From a checkpoint of a small transformer trained on Wikipedia: vocabulary 689.
MLP neurons of a small language model. Each row is named by its layer, matrix (gate and up: input weights) and neuron, and shows model dimensions 0-159. Each number is 128 + 32 x the weight over its row's rms, rounded and kept within 0 to 255. Numbers have three digits each. A neuron's up and down rows have the sign that makes its largest values positive.
After each neuron's rows, "fires in" lists the words (lower case) most often at its 100 highest values on Wikipedia text that the model never trained on; "fires on" lists the tokens most often at its 100 highest values on Wikipedia text that the model never trained on. A number after a token or word is its count.

L14.gate214:061114086163163146180137132151149095139094184095110113198105124062151153140143163131099147131125094179090170130139127118171156088113159125093161109102101091132181129153144121125187074181108119151105101127173144123171129110189082095098143162131130114151153134120091157129110145148171149132170171084087139107195166119064123163087104143057107140110135116161172139162079079134087136123115119128125109071107186098159177094133130123120187190124185115124067139081145068118120098095157112
L14.up214:154132146132125149106132106064142188103121122149147086108124122110118106149126099080121055091081143141072162138095104147122130147131131136180112073135144056158179108165128179152112138144139096081148102144133096127131150118124158084066085185148132152145108078154140168120115116154152108079119114099095133172120120071104071165158114091160117172100136153179110121138146137163135186141121186135114077110101110046168185164103150124153122122103042119080059053189142076128091142141135134
fires in: "to" 78, "by" 6, "took" 5
fires on: " to" 83, " by" 6

L15.gate151:110131090167170154080145139144120124116092157179142120152117231061161127123129062095065120190133127187137132112165129138163087142157117111109081085111124106124132114125091118153134114063088100169159127121135129160128128095124138095121163091153144137095159135160148089125070148170158178159150184112110162173148149126113177084174097105136090130129154105125122074143093146133022095136093092129102091163149095098122166078178062161146134128140091108099142188093146134103080126075150126
L15.up151:115120127104119149188113153135057150121156165117100145172113157108182110167141148127112126088099181088130177144106127059146161107170123118097095090123086075123119115117105184060133145136143125068112157138141086128171098165147110184140133126117132155106142086162176162134115100155118113085071146138110143193157188129119128118170103097086118092153166112129108063153090156153156126157101082151105121127119045077128079201116126072142195117127134154128138094112183177132108117089166055
fires in: "by" 68, "from" 9, "on" 7, "video" 5
fires on: " by" 68, " on" 11, " from" 7, "b" 5, "ide" 5

L3.gate279:117107102102092118163115111057173112151126117141171154126131127117153164112132128151127160153100131153124167122083153130168175080166094120147154142139172143055139059160162162119159149152187144089154160103162113077191127113115145093161130101069132230098052126093121066166087126119091165138060076126103090125104124131160057098148090112134129112118128087113125167071124158106120107165062122189094083088143092095125189106132149136133118132137136096152087111121109107103116075111099115
L3.up279:091084103069143165137076134149144105116119112127133130094100069090183078143139114143148119059116140132109175128165116208153114127106097126123130145147151146137140079101154103138157076092121122138084141124114139085117061127099093120161171137179108142116042146088105202130135079091129082168176149095152141102112137152090098156168117161216085134141176148133205145122157076088132165146093190105090128116154081182157092149134104073154096109118160118101082161117113134103141107163117133
fires in: "career" 30, "or" 8, "and" 8, "championships" 7, "athletics" 6, "works" 5
fires on: "er" 30, "s" 30, " or" 9, " and" 8, "ld" 7, "ork" 6

L11.gate102:101129117087071163094158137109073134130144133188116050180082118086143119142128139131094123153083102171076118121083115097076123108155119147122140168171092107060058080064102144128108119074074095133113060132126137130158096124130119154073122144136166130107098146106094130111104190160123138142110136128122114098139118154104110141155134088119125125079168125177164076195188085171146156097111088102198141118079147150149160147029120097100148153135124191108145123114140115086168090135133105
L11.up102:079113148114095154116191176155138091085160121136185113121163134059069139079133115153115178166114093084055160093157103080176063170158054123127124132117108162129117122142171114130126121137100135103097117080072098153136158131068113077090117139161120105097117118146120100106105143187148080111148108141128083122130101071191096126174166064113068105164152169107128115116155163100078118085100163108124105075132144143142113159121137114061096107102148095154146145114138137163084145128071074
fires in: "to" 83
fires on: " to" 83

L12.gate61:112134103145164129141101116108110128122093184150138099101102137098131126151085139096128169082146119208111121081181111169143122192110184136139195141124141110151157161061128068145151172161058119163143104089164151149130101158104145152107154068093138052171147153118185129129128134099079111134143103113146116173089115159158147065104077137115175180119154089152159129118126144061089153072177095084126148163100097117118097145191143148169149133182133129112061071166102137156134106149107092
L12.up61:113122149196098172132143127155100132114140149178114058091089129165158099083113138135164125135169064142126164103163141119137158085054173158099077128072158149160208128107080076138098161134106120173164098105150138131171103140178132107047143148142122101115152146103145170111104110184103154121105123139141085148154070112155118076130077111084141125092121109171138199128151135157062093155132106095110155165131140110154124115181183140107107092157121138095092108198110130180084072122125154
fires in: "album" 20, "along" 14, "history" 12, "although" 9, "all" 9, "alone" 4
fires on: " al" 63, "ist" 20, " Al" 8, "al" 4, "l" 4

L11.gate139:183134125105143172184155132097176098072114103139105134037060154069122120140092117125171096085136114169132102116124124166143163107111107141168139121118121112085156156131135092108107154205172122160174145145155119086080130105153123116079150128167153113073135139128186208103112155158090092154077092088110113118121133053135154187148111166146165134099150082151164104161183136135084154117088146103066127068153145160137136129156125134195131102144099114130164098086100146144071139088141080
L11.up139:104092164130139177126132071114159134138125101135132145062081116135117153124109122120153099126132146108072129147109124147144148101153144084215141112100135099099132171190109116160171148129148160154150069157121164088114157063151089154044169110149100122157136158144164121104084140229059092161072104098142132056148107102099154112136142154119135099127101070119147074092167167131125136165103147089136123115113130161158174136195107110106100084121158118138200116159077181131174117085143104
fires in: "north" 17, "east" 14, "railway" 13, "railroad" 8, "south" 6
fires on: "th" 30, "ail" 29, "ast" 19, "r" 6, "igh" 5, "est" 5

L4.gate133:148127153084169129147178121114171139135098092173178095101109137129118085135076134111110119124135130099097088092147133120136141104109180136129155123152125129187128171111171176085145106124201161111135114101155150149178083130161107051160142127134124117158096178159127123100124177079135161152131187109177157086111120129085135145162198175135110136097081147194187111128129132115173193174150161142136206134135254162114089120134108115096188140109123122126099092165141148164125140132129183
L4.up133:126132145102176155149131146103141154158085104169172092088116156080123148088162134140147148139136118123150122098137127138129132147128171129147159107124123103169157149068118192123111116123184150085128115120152195140146074140197076064164114135108158169108103149096105082098117168140111155162110158144161088059075163142088164151186170196136101139062130162187201137146141156100167177133135153118119071092140187202135106145113126099101151136110153106135119123120167163131055079104119188
fires in: "but" 44, "or" 31, "and" 11, "original" 5
fires on: " but" 44, " or" 42, " and" 11

L14.gate10:134106163102119129220115093094084184072109056122128126146125122113107110132110089088131088156177138150065146144159101096116117118201159157188154119180100143129165087098143088125108193161151147164124077118164124164117134152090162128134160135160159131147135147123152079097143136128120133075116205141124090099105145108131116072085100113140072119157115086150163110132091159137115121105148148055160118101165149119136185133096121068172179124059090178073136093142114079142150158166159152
L14.up10:095085149134097087070079082152133117099070103114139108130139091078076143113111129119104076160051079098084111163141171120184165142120115177120131113141151120157160166159041125155145098176098119102094187129159172101125163136136139131102127089145128147092140131101186127044164174163167188104133166062103125135141126094114077131179155137079162145133091075158140134143144174112110137130098129151147157126126168098139109132130129069113144106145131093055045113126106118164158132154099155
fires in: "to" 83, "took" 6, "town" 4
fires on: " to" 99

L14.gate307:140106102100186167251093218141157121118125061124133107157103129109142062094073138116137140108134094097145105089141093124169152174153177163080196123123145141151125116142146154140175102168094122136173104121172163138112141102109134118141136118139166119103119051121127132066124184140173112091135185117104115110088156111143094106117116133109036107122104105143137110136137106089167135141112117142126159121138133179095134071090145108112140075074151091073155179167145152117160100100093175
L14.up307:074144126109138153075105115098156153146096091128086145140143100154177126140107137153126135071119146135130140106107060108146109089131139082112153214135101163157129033126169150133149177181108158126116138140191153106157037117085126114147110060120118160059131148145194107113114112146200131114152118086108165159063083136139097130122103126085115088142147111153176106185098205132193129125137123100097123143138172078108129157117124126056127149112182104103156106116166146127119084126110156
fires in: "one" 20, "and" 14, "no" 9, "some" 6, "northern" 6
fires on: "o" 25, "e" 20, " and" 14, "ort" 7, "ome" 6, "wo" 5

L12.gate113:120122122125174113103152150103106164151113180129171155070108156126168090120101103086129149096108086111076173101115184052124150164121102167121177131130121096156174102109123086112122165098095087139074157201129117156132087126088095122138106105091123116113103143200158168106087189134152166082152114123108080140115137167137112145118181127147132074132092146121135102120115167120165137134110206103165155142135177155152154050158115139132183124185159052059119154117109061108108135080127167
L12.up113:111089114159126103086078150140139123160117137160091162087097109116138133146082038108076148109098093104102199119135103128138142142112099157136113149118171123211148170073106157204155133118117118169122093161125116107109144087105161136179139104208100146130106168132162091085150168142134168116151115138113095112143131126182090121192186161138113117123141100169197083129072099083111169112073122108093110118156107117129136040130142102126160098108140084075160087065101099122140175150148153
fires in: "and" 55, "that" 6, "or" 5, "then" 5
fires on: " and" 55, "n" 15, " that" 6, "qu" 6, " or" 5

L8.gate16:084115081117105158102189136120116161139122117088149120114103101134142168087119143044121106128084131160118100131128121141090138161158126170076079150127120147160134133121122121156126131132077186090102129164160150128110131107129134153117183088146206146111052156116077134109089097156167077121054140137170148173104115063121180119071129152159159185106142151206115132156170119101091107060130142101114080150084163144190117163130171132163108147126132088075188123084109098095109154130064109
L8.up16:153126100143059153105137155115127133150126127131144135130185168139133093122128130104142118106105056079116172118157060143093167139127158130151146112119136047137139141132161134120143034177100111098118162109199118185141077209110164093129140093146161067144103095085049098155100143147171128105153135164179174117142161067146125107126124143107140117108166143145142124182107134142052107106187216190116161181125174146136118098134112134113104142170165106132124077107109117107135136159141103
fires in: "can" 21, "to" 13, "will" 9, "in" 6, "canal" 5, "floor" 4
fires on: "an" 35, "l" 22, " to" 13, "ol" 11, "ill" 9, " in" 6

L11.gate315:113118117152142175159142136146151101097113108141140151139073136083136110103095104149126164194117143175062088195106148152068107165160145188081125054093134131116095150083155195128187078190157025087113161114106110175139077127086142109152113176163163115117142107107154155112142123153126153088118091114087177153146114118118123100116127150169105157077078117186188129117104050094118102096113142091134131148142131139169185113138109134132133132131139152069104072125133111129089100159112158
L11.up315:144157146100114138118120107109152111118081079133137115149120172064141158118116129091138180108116099173099158096217085128135119115157136118187156154111176106107176117072133206103118068142141057109123128120092125140172135124112193113140147176169117125132109115132101161112145167145149159068137122146150123177186147174098159057179159118116090166125107111099156112122086150104053057154113121080105218093070098125171105168111093135117132153126140170109147095074143114126145082149131129
fires in: "to" 68, "must" 8, "town" 6
fires on: " to" 74, "o" 11, "ust" 8

L15.gate92:123130124159119141058162098115186096096145107157094086100112170096168157052126158071120167128103118179132132075156068103195123116105094072186168156145112120143116143112122096151176124097156135143080098136206120108143163154113119093106110209131087154135099147158127102161057183182117115094173122137140146151141097130175058142152104147088092180158168072128156122174109163132157065158129119144102156150154157109141136097095129134129124143137092111188082098106157092106119155106136157
L15.up92:157135136079136131162119121204173129060091108191091124052132144194154126134116149087090093097114108152130127060132142143129120095157122161137168153130100132132152085169103094104198101081132134148112111166117134162148117072148085129102186110129125152115130219127125119096137114146114098132083101107162117135167136157137068160168084174127141102109149156128120128150113173079080068122168155148144168125166114146113151090077146111101106104135097056074101048135140126123123108060069149
fires in: "album" 20, "all" 12, "along" 9, "although" 4, "albums" 4, "as" 4
fires on: " al" 60, "ro" 6, " as" 6, "oll" 6, " Al" 5, "ew" 4

L15.gate149:154125138144147099179122136140106149070097141114176139164151065099184125126106128209125117076114135099142134115101165077130185128112124137122133089148122156103121129154107131169120151123098093135194046111091123202159184113154136156119118107153138078140092151119126058147146160094122087127146120112098080142127139064150117082192157127191061100146066097105161129180125098077158168106144153157172105070149172137124169103153147116133186124165145147075137156128171108163072144091124158
L15.up149:134140158164130157157073205100122105145172129116090146125123130135102168123100144184170129124143087158118147119050102123104083113119087113212101102117146129142148081073137103179133160139157121096116107146152124148132153149151163142112071124158132145178108166177205074122127187152219164170144120105120156122157128118093087065171139118136115117114099156107132068123158109127141078136155118129168149075150132190113088137207157138118084154086074169069114079121116086108113153118116108
fires in: "and" 99
fires on: " and" 99

L11.gate149:114163183110157091179106066150122137136090152156213175125087126123104151092150115127128152139194183171156117178081113150155140129115139098117155138156163143117143109117091149148110112121107118053105099096115154076144055130120088108169134058095135119119069160161135136130169178129135165083108181084147112136173101135183122126119145118119089133085153132193147166097190152165089140155105150155125168121103087132180095145132150149161107186144093120151127138130062125126190075075112182
L11.up149:150132185101193120140052153159141165144094090129148180169118160084122129125095074069120141100122143158132099124115129194126131187137127157117117126095130136146103152191157127185155137158125178120100137137052157190172117076116120090159159155114137135123123117158131100135091148176140153122140097022112142116129096130074114125107177166072082132079145089075118103098142137175124153137136107149130091102074123100207091090136123158123144117134080149145174155120147144096129107103121217
fires in: "this" 36, "tournament" 13, "northern" 8, "southern" 5, "eastern" 5
fires on: "is" 36, "n" 29, "tern" 13, "r" 9, "g" 4

L11.gate264:101144119179096124166091087150154167112091143107150177136178113083137070098109128167062164144134130115132100110146112117171075144148153124167163135139124075136167220088103070151135112181125119100153088158140116079103108167173094098129126100075157123104101143144084070166155173104129060103090108132118147135077117141113138119164127157099084087118132134118117102113140156102090091130072194107122087101070063077123164118118131218110123143131126203098146115143147115153093080134166115
L11.up264:173110111106120108162129123199176120157090116098136191140105148120128138088204103149112161172163113097092092100163143176168119114159104123166097162125160167119093101200113117163150139170139118152123115170106146142112161095119142181170128130086099117143170134052086111129117089153182087126153108146088141143176145111149068084132097167129096129214139108068147139161129098131117085185151134120134099153113127116153114153139148169115128123185095179104092080113095167129050184199119099
fires in: "eastern" 12, "northern" 11, "modern" 10, "western" 9, "york" 7, "southern" 6
fires on: "n" 28, "tern" 23, "ork" 7, "est" 6, "e" 5, "al" 5